MLP neurons of a small language model. Each row is named by its layer, matrix (up: input weights; down: output weights) and neuron, and shows model dimensions 48-111. Each number is 128 + 32 x the weight over its row's rms, rounded and kept within 0 to 255.
After each neuron's rows, "fires on" lists the tokens most often at its 100 highest values on Wikipedia text that the model never trained on; "fires before" lists the tokens most often just after its 100 highest values on Wikipedia text that the model never trained on.

L4.up438 [166 116 155 100  96  80 149  87 117 112 135  93 132 142 183 131  68 136 114  72 133 109 114 121 187 129  63  98 105  99 129 101 109 146 136  94 161 148 108 138 118 155  87 129 111 149 173  99  95 172 158  84  45 108  76 210 131 156 254 150 125 138 126 189]
L4.down438 [130 162 123  95 125 115 106 185 128  92 129 162 140 129  90 100 143 114 172 149  86 102 104 167 123  37 127 178 139 150  99 134 181 144 185 127 131 101  47 130 111 109 137  95 147 127 158 175 120 142 111 110 149 109 141 123 114  71 150 117 145  92 122 140]
fires on: "'", "m", " m", "C"
fires before: ",", "\n", " |", " and", "."

L4.up925 [185 170  97 106 141  90  96 129 175 159 101  96 161 172 128 123  79  99 140 118 144 198 165 141 105 147 106 121  48 140 100 123 147 118 132 115 111 165 154 150 135 113 148 213 114  72 127 131 162 108 118 151  88 142 143 145  73 123 116 125 160 146 120  57]
L4.down925 [111 142  90  89 115 138 132 111  77 132  97 101 156  89 138 125 139 121 168 103 142 132 140  90  69 101 126 148  96 194 143 174  47  58 126 113  95  71 132 111 204 150 112 139 159  75 156 137 112  73 178 147 115 124 180 188 133 160 139 191 173 106 139 111]
fires on: " |"
fires before: "\n", " ", " 1", " 2"

L2.up1222 [ 94 162 169 116 112 143 137 117 151 157 152 106 145 114  97 158  97 123  89 124 152 117  30 178 177  79 194 153 155  82 136 109 108  82 119 142 101  80 158 188 154 129  43 175 132 149 153 162  90 141 138 102  98 147 104  74  98 108 152  98 140 129 164 114]
L2.down1222 [ 92 106 156 159  80 149 166 128 132 118 124 111 124 116 118 129 177 143 170 100 129 139 184 127 139 125 152 121  96 143 208  81 144  84  92 130 129 120 117 130  69 145 119 153 149 129 123 126  90 109 139 117 148 148 123  73 107 177 190  68  60 126 177 149]
fires on: "\n"
fires before: "-", "\n"

L3.up1178 [ 87 167 121 105  78 141 155  82 127 168 112 136 130 166 138 152 113 142  94  94  80 148 108 145 129 209 177  88 131 143 106 123 159 174 170  47  63 114  87 165 151 120 117 165 131 138 162 142 134 159 152 106 118 171 162 109 119 123 115 162 124 121 121 133]
L3.down1178 [ 97  90  86 117  78 132 151 185 119 120 118 135  92 120 135 129 124 178 178 151 109 132 131  91 123 101 116 141 122 124 168 142 112 152 157 193 142 102 151 108 140 240 145 144  90  93 153 114 126 148 138 115 117  62 140 148  68 175 130  93 108 151 143 130]
fires on: " |", "\n", " ", " Set", " -"
fires before: " |", " ", "|", "\n"

L2.up311 [105 162  95  96 145 110 161 109 186 145 119 140  69 124  96 174 127 102 142 107  67 102  69 180 139 122 169  92 151 123  89 137 157 105 148 116  96  71  62 138 115 117  86 157 126 143 179 145 183 126  89 132  92 109 103 176  94 111 149 201 113 120 135 126]
L2.down311 [138 126 162 107 204 133 152 102 152 190  54 159  74 208  91 171 197 179 121  90 166 140 147 183 150  97 142 127 140 125 138  88 106 124 176 133 163  61  87 112  57  85 102 113  43  99 114 131 171 203  77 141  86 100 133  98 138 102 132 152 113  98 138  98]
fires on: "'", "(", "l", "’", "al"
fires before: "s", " |"

L8.up53 [150 138 148 108 125  92  69 144 139 123 170 157  53 106  84 132 149 125 175 151  94 113  99 202 147 133 141 110 146 103 162 137  95  70  92 116 144 174 129 130 159 134  34 147 160 136 150 139 154 144 108 171  91 170 145 163  82 100 143 169 106 129 196 130]
L8.down53 [138 127 174 100  90  89 102  99 122 152 130 168  98 133 102 151 183 114 154 155 134  69 190 138  97 125 141 132 150 106 160 114  53  87 161  97 113 129 172 162  97 105  95 161 108  53 176 174 111 130 126 122 101 164 122 135  58 163 145  89 104 115 137 139]
fires on: " pre", " Pre", " well", " non", " quarter", " Non"
fires before: "-", "sley"

L5.up288 [111 174 118 124 145  65  94 143 202 117 130 133  99 159 140  86 139 129 166 100 118 141 177 145 134 179  92 141 140 135 145 146 152 120 115 110 128  79 131 141 155 142 151 250 146 110 148 118 137 134 141 159 123 129 129 121  73 156 126 152 110 153 149 171]
L5.down288 [113 143 149 138  87 166 198 172 104 132 158 144 158 114 174 179 141 188 157  81 102  87 191 151  99 163 154 123 126 150  99  72 112 118 121 176 111 103 128 113 148 160 152 117  58 121 135  59 142 118 126  85 105  97 170 141 142 155 172 150 164  78 159 128]
fires on: ";", " |", ".", "\n"
fires before: "\n", " |", " Formats", " "

L4.up1012 [135 158 115 114  98 110 129  91 103 127 126 119 117 133 192 134  80 125 155 153 115 195  95 141 160 201 126 150 112 141 122 182 148 127 155 177 131 173 130 184 103 169 172 117 121 148 109  86 159 121 148 166 103 131 128 111 150 142 101 136 117  89 107  98]
L4.down1012 [154 102 135 125 147 130  76 132 180 122 145 106 190 108 106 130 130 123 137 162  98 164 120 118  95  88 147 119  85 164 137 128  88 123 142 169 119 104 123 174 161 167 123 166 121 139 149 125 136 106 128 114 110 123  69 147 120 134  98 109 157  87 140 159]
fires on: " |", ";", " "
fires before: "\n", " |", " "

L8.up937 [152  91 157 154 153 113 174 120 144 108 135 218 178 169 125 116 103 121 124 141  59 178 103 196 128 150 125 163 117 176 189 137 143  81 104  81 136 163 101 116  87 139 133 109  98 123 141 148 129 142 132 108 168 153 164 106 129 149  96 141  95 126 149 128]
L8.down937 [154 175  73 106 119  93 136  83 119 206 165 137  82 133 120 105  54 101 111 156 152  83  71 134  87  86  64 114 140 130  62 108  87 175 149 100  82 199 120  83  84 150  58  81 127 105 122 125 201 150 174 139 125 103  95  87  95 140 153 180 154 128 124 193]
fires on: "'", ","
fires before: "s"

L4.up397 [117 167 208 137 150 116 100 132 119 152 120 112 101  70 139 134 124 130 131 144  78 120 134 149 165 152 191 140 139 121 126  86 109 100 133  84  96 135 108 111 146 121 102 146 137 102 175 121 110 127  92 122 139 184 109 115  69 107 136 147 127 119 120 133]
L4.down397 [158 123 184 151 123  96 202 104 149 125 182 113 104  81 131  55 112 188 113 144 197 202 172 113 196 184 130 144 168 122 156 111 111 152 163  98 173 181 112 122  98 152 147 150 149  50 177 146 157 112 142 123 190 164 131 135 131  93  47 116 117  91 134 169]
fires on: "\n", "==", " ==", "==="
fires before: "\n", "-", "|"

L2.up475 [157 141 159 139 121 126 106 164 109 173 180 163  86 157 148 106  93 113 119 153 177 177  95 177 108 133 155 125  96  96 157 166 150 100 124 139 131 114 107 162  86  85 114 151 131 173 159 147 145 162 131 152 133 132 100 169 108 112  24 128 144 181 144 116]
L2.down475 [127 114 195  88 133 133 122 111 153 154 120 157 119 146 151  94 158 168  89 183 120 134  87 112  85 147 135 146  81 145  79 126 142 114 145 126 204 128  92 133  73  99 128 126 155  86  86 184 147 121 142  96 107 122 108 168 121  83 100 128  94 161 123 157]
fires on: " 0", "'"
fires before: " |", "s"

L4.up566 [142 133 130 131 184 141 162  78  99 159 132 153 127 152  59 163 158 135  89 159 172 158 124  87  95 194 114  68 143 148 113 136 116 128 141 136 167 100 146 116 150 110 117 193 122 115 135 141 102 103 149 171  60 131 160  99 112 155 149 131 145 155 105  91]
L4.down566 [115 170 110 118  98 144 156 163  97 115 145 151  80 108 159 105 125 191 105 108 122 102 169 122  72  72 155 123 111 177 128 126 164  83 187  90  48 112 148 117 115 134 154 120 171  84 138 119 135 105 171 186 107 152 126 128 155  89 153 116 115 164  96 100]
fires on: " |"
fires before: " 0", " ", " season", " 4", " 1", " 800"

L2.up453 [141 217 143 100 159 150 141 107 134 137 117  85  97 162 160  67 167  96 109 120  99 131  65 144 113  89  76 188 155 154 129 134 132  83 140 122  49  89  89 111 103 125 110 127  45 131 167 160 134 155 164 136 141 210 159 123 103 170 159 124 120 148 108 133]
L2.down453 [104 139  62 115  88  80 140  99 195 141 130 124 123 174 144 104 173 147 140 150 133  88 126 165  95  98  76  78 114 176 110 146 132 138 135 103 150 139  96  97  74 138 154  82 125 126 115 146 139 123 127  88  74 143 146 151  69 141 121 119 141 149 184 153]
fires on: "'", " League", "\n", " Conference", "/"
fires before: "s", "h", ","

L3.up912 [115 157 152 103 144 126 105 155 143 104 152 132 176 114 124 117  65  72  82 136 140 155 129 156 119  95  92 155 121 111  38 112 118 136 157 133 164 152 184  80 144 158 160 180 105 130 128 163 166 151 195 142 114  98 160 152 140 143 127 107  87 151 133  65]
L3.down912 [ 95  91 158 114 128 166 183 170  97 154 198 168 118 143 140  78 121 179 140 108 188 113 159  97 220 107 140 121 143 145 182 132  89 152 142 192 116 105 106 142 118 146 169 127 176 123 230  75 144  80 116 137 163 124 160  95  97 177 164  99 133 123 136 131]
fires on: "\n", "==", " ==", "===", " |", " ==="
fires before: "\n"

L2.up307 [102 138 102 126 126 142 169  76 119 154 146 143 171 144  97 146 102  88 161 110  88 163  93 181 121 156 140 132 112 125 137  51 166 115 145 132  54  94 154 119 156 167 188 211 137 119  94 174 160  88 140 104 110 139 100 120 115 134 103  82 157 124 129 137]
L2.down307 [101 141 116 196 176 143 102  93 106 170 157 156 128 119 141  88 134 167 173 129 151 199 138 105 117  83 149 184 144  90 205 100 163 121 129  95 143 131 168 124 142 140 106 164 125  95 102 132 106 153 170  99 162  32  93 124 124 113  89 133 142 150 164 122]
fires on: " |", " W"
fires before: "\n", " ", " .0"

L8.up808 [116 138 129  82 196 112  91 136 114  93 103  97  91 113 121 137 195 139 122 128 122 110  97 150 118 163 136  97 137 116 128 151 160 109  82 127 168 173 125  74 117 104 143 184 124 110 166  94 149  95 154 180 124  80 111 103 146 125 116  90  96 133 160 181]
L8.down808 [169 208 156  95 157 135  79 149 121 193 142 102  86 114 161 144 130 197 158  72 120 129 128  82 142 180 175  84 117 181 110 177 159 141 141  80  92 186 212 129 105 164 158 140 125 134 123 120 111 157 134 113 156 138 175 153 109 100  55 168 136 138 166 141]
fires on: ")", " |"
fires before: " |", " 0", "\n"

L5.up1095 [194 112 122 133 116 172  72 117 155 132 106 124 164 161 122 166  72 128 163 142 140 110 138 150 125  84  98 131 169 129 123 126 141 127 141 111 115 123 109 228 132 125 122 145 121 129  95 101 109 113 169 120 103  48 137 191 142 118 106 127 125 100 151 115]
L5.down1095 [ 61 124 147  39 146 165 125 138  92 159 102 138 114  77 143 143 158 151  72 169 120 142 126 101 132 144  77 209  88 136 176 100 111 140 104 129  98 105 177 131 136 166 105  84 102 121 159  95 136 116 133 141 158 112 149 130 134 140 180 112 164 139 114 130]
fires on: "\n", ".", " was", " of", " were", "-"
fires before: "\n", "=="

L2.up490 [146 113 180  80  98 108 111 116 132 148 108 193  59 183 118 148 125  98 175 144 183 186 153 123 146  99 195  76 122  50 139 126 101 123 124 148 107 136 119 119 111 125 112 196 173 125 127 145 154  87 144 119 124 127 131 125 142 112 159 122 117 133  81 168]
L2.down490 [124 136 126 112 108 128 174 124 158  45 152 143 128  92 143 144 118 166 125 131 135 112 174  92 198 100 117  72 107 130 149 173  81 136 171 142 119 161  82 125 118 113  94 126  99 148 111  97 162 116 169 153 145 144  22 117 169 141 116  74 120 181 173 125]
fires on: "\n"
fires before: "|", "\n"

L5.up150 [153 152  91  99 112  60 109 145 131  72 136 109 180  80 131 163  76 104 122  99 142 144 108  84 151  92 155  98 141 134 129 144 133 150 156  87  84 150 155 126 145 124 140 145  88 147 161 124 111 104 147 147 137 161 179 220 154  76 149  91 160 125 130 141]
L5.down150 [103 117 145 122 119 140 115 116 139 144 102  96 149 138  98 149  99 127 124 145 171 151  89  87 175 122  95 124 151 123 156 170  66 102 173 102 128 149 147 120 108 141  94  99 122 161 139 131  94  78 164 169 159 159 176 125 181 101 163 120 115  97 171 167]
fires on: "\n"
fires before: "\n", "|"

L8.up1258 [153 138 167 140 151  48 112 102 167  88  85 170 128 152  73 157  85 111 109 100  74  42 126  87 139 102 133  84 118 124  99  89 145 141 140 134 147 165 137 177  81 118 161 116 103 204 124 135 106  66 120  51 137 146 150 118 123 130 176  97 103 100  85 133]
L8.down1258 [177 121 105 107 107 150  90 116 116  90 177 112 100 150 129  96 148 114 101 144 112  84 127 148 144  92 102  71 150  89 134 128 134 105 100 156  98 113 112 117 126 201  87 143 113 101 122 118 177 101  67 138 132 157 106 150 209 144 146 124 168 155  65 137]
fires on: "'", ")", " 5", " 3", " 2"
fires before: " |", ",", "\n"

L2.up660 [ 73 142 134  64 234 112 110 154 136  77 135 160 126  33 120 148  80 133 129 126 130  98 111 127 100  88 142 120 139 162 171 110 147 138 148 117  77 119 101 107 146 101 126  82 107 112 149 128 153 122 120 182 145 133 134 157 195 157 141 120 111 123 161 107]
L2.down660 [116 130 115 136 143 126 132 149  70 116 118 148 164 124 120 143 116 173 148  99 108 125  76 154  81 144 134 124  75 132 120  81 117 107 127 142  53 124 124  95 108 123 170 186 139 173 155 149  73  51 121 174  70 122 166 134 169 140  96 180 129 170 149 107]
fires on: ")", " (", "-", "s"
fires before: " |", "\n", "loan", "R"

L2.up617 [118 137 101 117 111 163 114 107  95 108 137 124 105 138 131 185 137  72 110 107 110 185 113 150 152  73 220 110 210  60  90  83  99  99 152 126 151 108 160 114 128 139  75 141 148 124 111 130  82 173  86 113 114 124 128 139 120 137 141  85 156 123 136  23]
L2.down617 [100  92  64 148  53 144 170 127 132 177 132  60 177 102 112 155  74 130 163 178 137 179 125 136 173 131 129 132 122 147 157 132  84 187 139 169 128 168 133 148 139 109 127 127 173  83 107  74 111 151 196 158 126  79 124 100  91 155  52  67 139 101 107  94]
fires on: " |", "\n", "th"
fires before: "\n", "|", ",", " |"

L8.up1206 [110 147 186 152 111 133  62 125 128 102 141 138 104 107  98 128 135 105 111 138 125 148  97 176 180 179 108 195  83 133 118 138 116 105 137  86 113 175 168 168  91 167 178 189 147  84  96 146 168  98 137 107 136 141 210 107 133  96 148 112 134  97 127 140]
L8.down1206 [174 112 167 142  89 130 134  94 134 119 177  91 190 160 115 113 175 148 156 131 150 146  94 125 147  61 138 114 151 171 107 124  61 132 114 153 141 153 177 133  41 173 118 114 137  96 106  74 128 134 121 145 162 147 112 130  87 155 164 117 134  92 105  80]
fires on: "\n", " first"
fires before: "-", "\n", " released"

L5.up1199 [133 164 127 117 140 131 148 146 131 135 131 119 140 116  90 165 169 121 112  84 150 143  91 136 114 187 151 125 132 102 125 145 153 139 131 128 109 129 124 110 135 140 184 144 124 156 133  97 121 120 137 143  61 132 142 139 145  76  96 125 149 144 113 140]
L5.down1199 [166 156 182 122 116 136 120 125  70 124 163 100 156 118 154 126 182 162  97 120 143 112 122 158 155 114 129 121 120 129 145  84  76 153 109  94 140  89 108 122 167 104 103 192 183 115 103 114 157 107 130 133  86  79 166  91 189 106 132 118  88 166 173 133]
fires on: " |", "---|---|---|---|"
fires before: "\n", " "

L4.up699 [144 148 139 229 114 172 162 139 106 154 164  91 119 134  95  63 104 119  69 105 121  96 171 110 163  89 127  84 188 141 135 114 158 126  84  69 132 134  93  97 137 139 159 155 146 154 208 175 140 165 125 179 170 140 108 124 135  91 142 116 161  82 106 112]
L4.down699 [ 97 133 128 109 171 104 149 155 156 129 122 150 101  78 155 148 167 112 137  83 119 126  97  59  84 111 141 165 150  99 116 109  97 148 107 130 154 158 182  65 115 131 127 132  78 178 181 153 126 127 171 134 143 102 133 126 179 103 107 150 208 128 115 108]
fires on: "---|---|---|---|", "==", " career", " information", " statistics", " details"
fires before: "\n", "==", " ==", " |"

L3.up815 [163 121 146 114 126 118 125  99 109 116 170 127  47 152 186 130 157 113 108 134  99 178 141 129 143 156 134 136 116 146 128 118 143 124 111 127 144  77 112  92 126  95 148 106 128  67 172 152 112  95 122 163  70  89 148 176 174  75 113 182 128 115 157 120]
L3.down815 [162 138 150 141  52 130  93 122 135  88  99 153 139 114 171 148 155 145  71 103 136  97 152  96 135 140 143  95 164 169  89 169 141 122  99 126 152 137 114 165  53 114 139  86 102 115 126 124 110 137 170 111 131 186 134 157 119  96 119 176  69 107 180 162]
fires on: " |", " 1", " 0", "---|---|---|---|"
fires before: " |", " 1", " 0", " 3", " 8"

L2.up1042 [155 173 158 136 115 155 150 148 110 138 119 141  90 111 133 170 124 115 148  47  92 188 121 142 125 104 117 140 196 114  92 169 147  87 123 148 115 148 111 120 115 140  87 149 149 150 130 119 137 134 119  71 142 145 137  86 121 152 130 143 153 118 134 121]
L2.down1042 [114  60 156 155  66 149 165 156 130  72  65 131  81 142 104 135 110 177 158  92 135  99 164 102 174 135 113  75 107  38 141 133 169 162 159 128 127 181 139 153 110 163  76  96 205 133 110 141 118 164 145  68 147 112 105  90 137 182  93  90  78  94 134 129]
fires on: "\n", " |", "|", " Attendance", " Toyota", " Goals"
fires before: " |", "-", "|", "\n"

L2.up298 [119 108 131 103 144 111  87 183 128 121 135 166 151 129 156 103 168  98 148 127 123 159 119 177 174 134 129 176  75 167 129  79 199 110 132 131  74 120 115 120 120 118 221 179 115 132 159 116 144 111 141 148 133 118 121 164  88 136 109 133 149 150 104 134]
L2.down298 [171 175  45 100 116 159 145 135 195 199 152 100 192 158 144 130 140 179 146 151 176 126 104 150 150 156 161 178 159 130 171  67 139 173 129  65 115 135 123 126 117 127 130 149 149 105 161 167 131 119 137  84 143  98 171  85  72 158  68 109 115 158 155 113]
fires on: " |"
fires before: "\n", " "

L4.up139 [161 132 126 107 200 111 100 112 137 153 148  88 142 165 108 140  32  99  86 123 166 142 110 125 106 147 150 131 103  92 136 146  98 111 187 115  96 112 148  71 124 116  97  98 139 204 159  60 142 119 118 133 128 125 149 163 143 128 208  87 125 131 126 133]
L4.down139 [155 126 114 122 132 104 131 123  85 162 171 142 162 166 101 173 106  88 117  97 131 108  87  86 106 144 119  94 117 136 156 181   0  79 178  67 159 102 150 179  89 147 106 122 139 117 144 135 142 141 167 190 168 134 192 130 138 132 154 135 157 127 177 144]
fires on: "\n", ".", "),"
fires before: "\n", "-", " The"

L5.up528 [ 84 137 132  95 174  97  73 167 119 126 114 153  94 108  78 144 148 105 120  92 141 141  89 135 107 137 161  91 121 132 145 159 151  81  80  94 130 149 135 145 104 103 148 181 110 133 145 139 105 143 153 172  75 154 141  94 126 112 166 102 114 141 148  97]
L5.down528 [127 113 148 140  93 157 147 140 144 128 138  95 148 132 108 152 165 171 120 143 129 171 114 119 103 133 135 161 124 142 120  97 125 105  94  86 170 170 107  70 149 135 107 128  72 161 113 171 113 121 186  56 127 163 131  94  83  88  81 145 165  92 134 149]
fires on: "\n", " |", ")", "E", "W", " Info"
fires before: " |", "\n", "|", "-"

L4.up229 [104 163 137 142 115 158  61 105 124  96 162 107 116  92 169 163 182 108 111 184 139 143 104 143 178 164 122 114 168 125  85 116 115  92 152  59 129 131 125 117 160 161  67 139 103 110 162 139 139 170  78  73 137 108 114 125 120  82 119  72 126 139 129 127]
L4.down229 [119 129 141 147 141 149  88  76 105  85 193 175 133  91 123 103 153 116 122 156  96 114 110  71 124 131 176 149 116 129 150  95 113 133  72 104 171 105 153 138  86 209 115 114 154 143 120 140  94 116 153 113 172 153 149 177 123 112 184  93 149 123 156 172]
fires on: "===", " ===", " History", "History", " also"
fires before: "\n", "==", " =="

L8.up102 [111 173  96 149 107 121 123 112 183  89 135 192 143 160 101 159  12 134 100 150  95 137  67 181 160 133 142  76 147 136 125 159 114 121 116  69 136  55 147 174 164 167  87 149 118 139 192  95 131 148 158  85 153 119 135 163 128 139 125 108 111 208 154 121]
L8.down102 [152 128 123 155 129 100 169 131 187 114 175 113 166 166 101 123 160 129 130  99 130  89 178 117 103 114 156  99 164 195 148 154 145 170 111 128  65 120 141 121 136 127 146 144 138 130 171 126 100 101 158 144 164 149 104 146 103 120 134 122 120 136 119 197]
fires on: "'", "-"
fires before: "s"

L3.up866 [177 150  94 166 119  97 166 168  84 157 173  92 139 120 153  70  96  96 100  86  99 158 168 114 126 177  92  51 108 159  88 149 139 113 119 109 156 134 163 168  97 127 157 182  92 150 131 147 157 113 130  80 116 113  95 130 189  96 134 130 119 152 144  55]
L3.down866 [ 51 140  95 136 107 155 117 119 164  96 115 104 129  56 138 108 134  95 164 139 126  94 112 109 136 131 115  74 126 141 120 152 123 107 123 150 102 110 193 161 117 133 139 119 125  77 136 125  49 138 124  99 158 116 148  96 122 175  61  88 130 103 142 151]
fires on: " |", ";", ".", " For", "\n"
fires before: "\n", " Succeed", " every"

L3.up476 [100 167  72 160 117 140 153 144 150 152 160  86  92 192 175 128 109  96 128 144  94 193 125 160 109 181 131 139 129 135 159 103 154 160 144 128 139  92 145 123 128 180 147 106 132  65 157 145 140 109 125  80 117 152 172 124 144 163 171  55 103 141 142  67]
L3.down476 [ 91 123 122  83 112 182 191  99 130 147 120 111 124 100 135  80 109 135 156 150 151 118 111  90 141 162 122 217 163 147 118 117 100 120 110 146 160 128  91 146 156 104 134  96  94 126 118 113  79 156 205 121  98  52 137 126 162 176 163 133 122 157 205 143]
fires on: " |", ";"
fires before: "\n", " ", " 1"

L3.up731 [117 136 117  72 151 173 150 122 143 134  75  73  98 108 127 173 113 128 173 128  97 149 158 140 121 116  96  97 138 176 135 124 105 116 105 104 112 182  55 131 162 169 135 160 102 156 166 101 123 123 108 214 164  67 121 146 186 123 190  93  87 165 168 105]
L3.down731 [ 97 127 191 101 139 151 147 131 110 156 186 128  92  70 114 145 130 187 117 189 130 109 175 142 132 150 132 134  95 181 178 121 138 121  95 111 153 110 125 161 125 154 123 131 132 138 130  86 122 112  93 143 126 146 165 129 155 126 178 134 125 143 197 139]
fires on: "\n", ")"
fires before: "\n", " |"

L2.up24 [149 113 110 112 137 153 192 109  95 128 118 144 126 122 159 150 145 101 173 124 145 102 121  93 108 106  95 105  71 100 180 142  99 119 144  82  96 131  93 214 113 144 135 136 133 103 122 130 128  81 127 149 127 107  92 175 138  99 168 116 114 154 101 128]
L2.down24 [ 94 190  74 129  96 136 156 124 201 126 105 121 140  83 142 119 137 102 137 127  97 107 143 103 105 100 155 104  55 139 192  94 171 126 172 108  82 114 133 151 171 133 129 183 115 121  91 131  23 104  80 100 134  89  75 170 108 120 206 115 134 222 111 145]
fires on: "\n"
fires before: "\n", "American"

L2.up1249 [171 146 155 165  81  69 103 148 103 128 106  87 143 125 120  80 144 113 130 129 120 120 111  99 163 145 162  91 112 139  96 166 163 113 112 101 129 152 189 178 145 136 125  92  91 101 153 161  40 134 171 147 128 173 209 152 124 102  80 130 116 143 129 162]
L2.down1249 [ 84 101 141  89 122 135 138 119 176 173 133  91 120 143 131 138 130 194 124  69 143 152 133 125 168 133 153 112 177  86 161 123  91 120 151 179  46 145  82 119 123 136 141 175 138 129 123 170 123  99 137  74 177 107  69 117 134 127 111 150 104 121 139 115]
fires on: "==", ":", " ==", "===", " –", "—"
fires before: "\n"

L5.up581 [148  63 146 120 150  56  74 107 141 140 112 142 176 114 108 199 117 101 111  88  84 128 145  88 127 107 145 104 115 122 144 150 123 133 110 136 165 123 160  84 102 155  72 190 140 131 123 143 147 153 160 131 129 154 108 128 137 178 141 117 117 120  92  96]
L5.down581 [117 109  63 122 152 173  95 154  38 149 153 113 136 143  68 157 159 144 148 150 124 124 131 116 168  54 129 136 141 128  85 118  34 114 215 123 118 198 183 176  92 146 144 158 158  96 184  85 181 106 135 156 138  86 140 118  55 133  96  93 151 123 112 134]
fires on: "\n", " with", " year"
fires before: "\n", ",", "-", "|", ".", " ("

L3.up340 [121 112 164  77  53 117 120 151 116 126 150 111 106 128  83 132 102 102 142 130 120 158 137 156 188  87 167 107 117 118 137 111 147 101 136  91 103  69 148 149 123 135 111 134 130 183 192 133 131 113 163 180 125 179 117  91 134 160 172 101 104 145 139 129]
L3.down340 [119 140 131 127  95 143 192 101  74  74 107  76 131 106 126 129 149 177 104  89 152 154 147 130 137 148 141 116 147 201 165 134  60 121 195 178 140 136 134 107  76 167  94 151 115 131 111 108 150  82 204 187 151 117  88  93 110 145 111 115 125 109 164 168]
fires on: "\n"
fires before: "-", "|", "\n", "\""

L2.up1082 [ 71 141 147 169 221 185 142 107 169 142 125 112  38  51 117 120 124  97 114 119  87 106  73 116 182 103 177 126 153 134 170 124 144 119 149 121 123 126  66 123 133 135 183 136 100 104 155 152  85 222 133 147 122  94 167 170 138 130 123 186 146 134 106 133]
L2.down1082 [148  52 143 186 185  64 131 151 133 137 135  98 136 117 142 133 109 133  94 127 105 104 165 114 181  97 131 110 100  93 131 107 114  84 130 139 158 152 188  86 117 107 175 138 164 129 103 105 130 152 131 158 117  98 146 126 146  78 142 152 111 128  60 120]
fires on: "---|---|---|---|", " listing", " career", " information", "|---|---|---|", " statistics"
fires before: "\n", "==", " ==", "---|---|---|---|", " ==="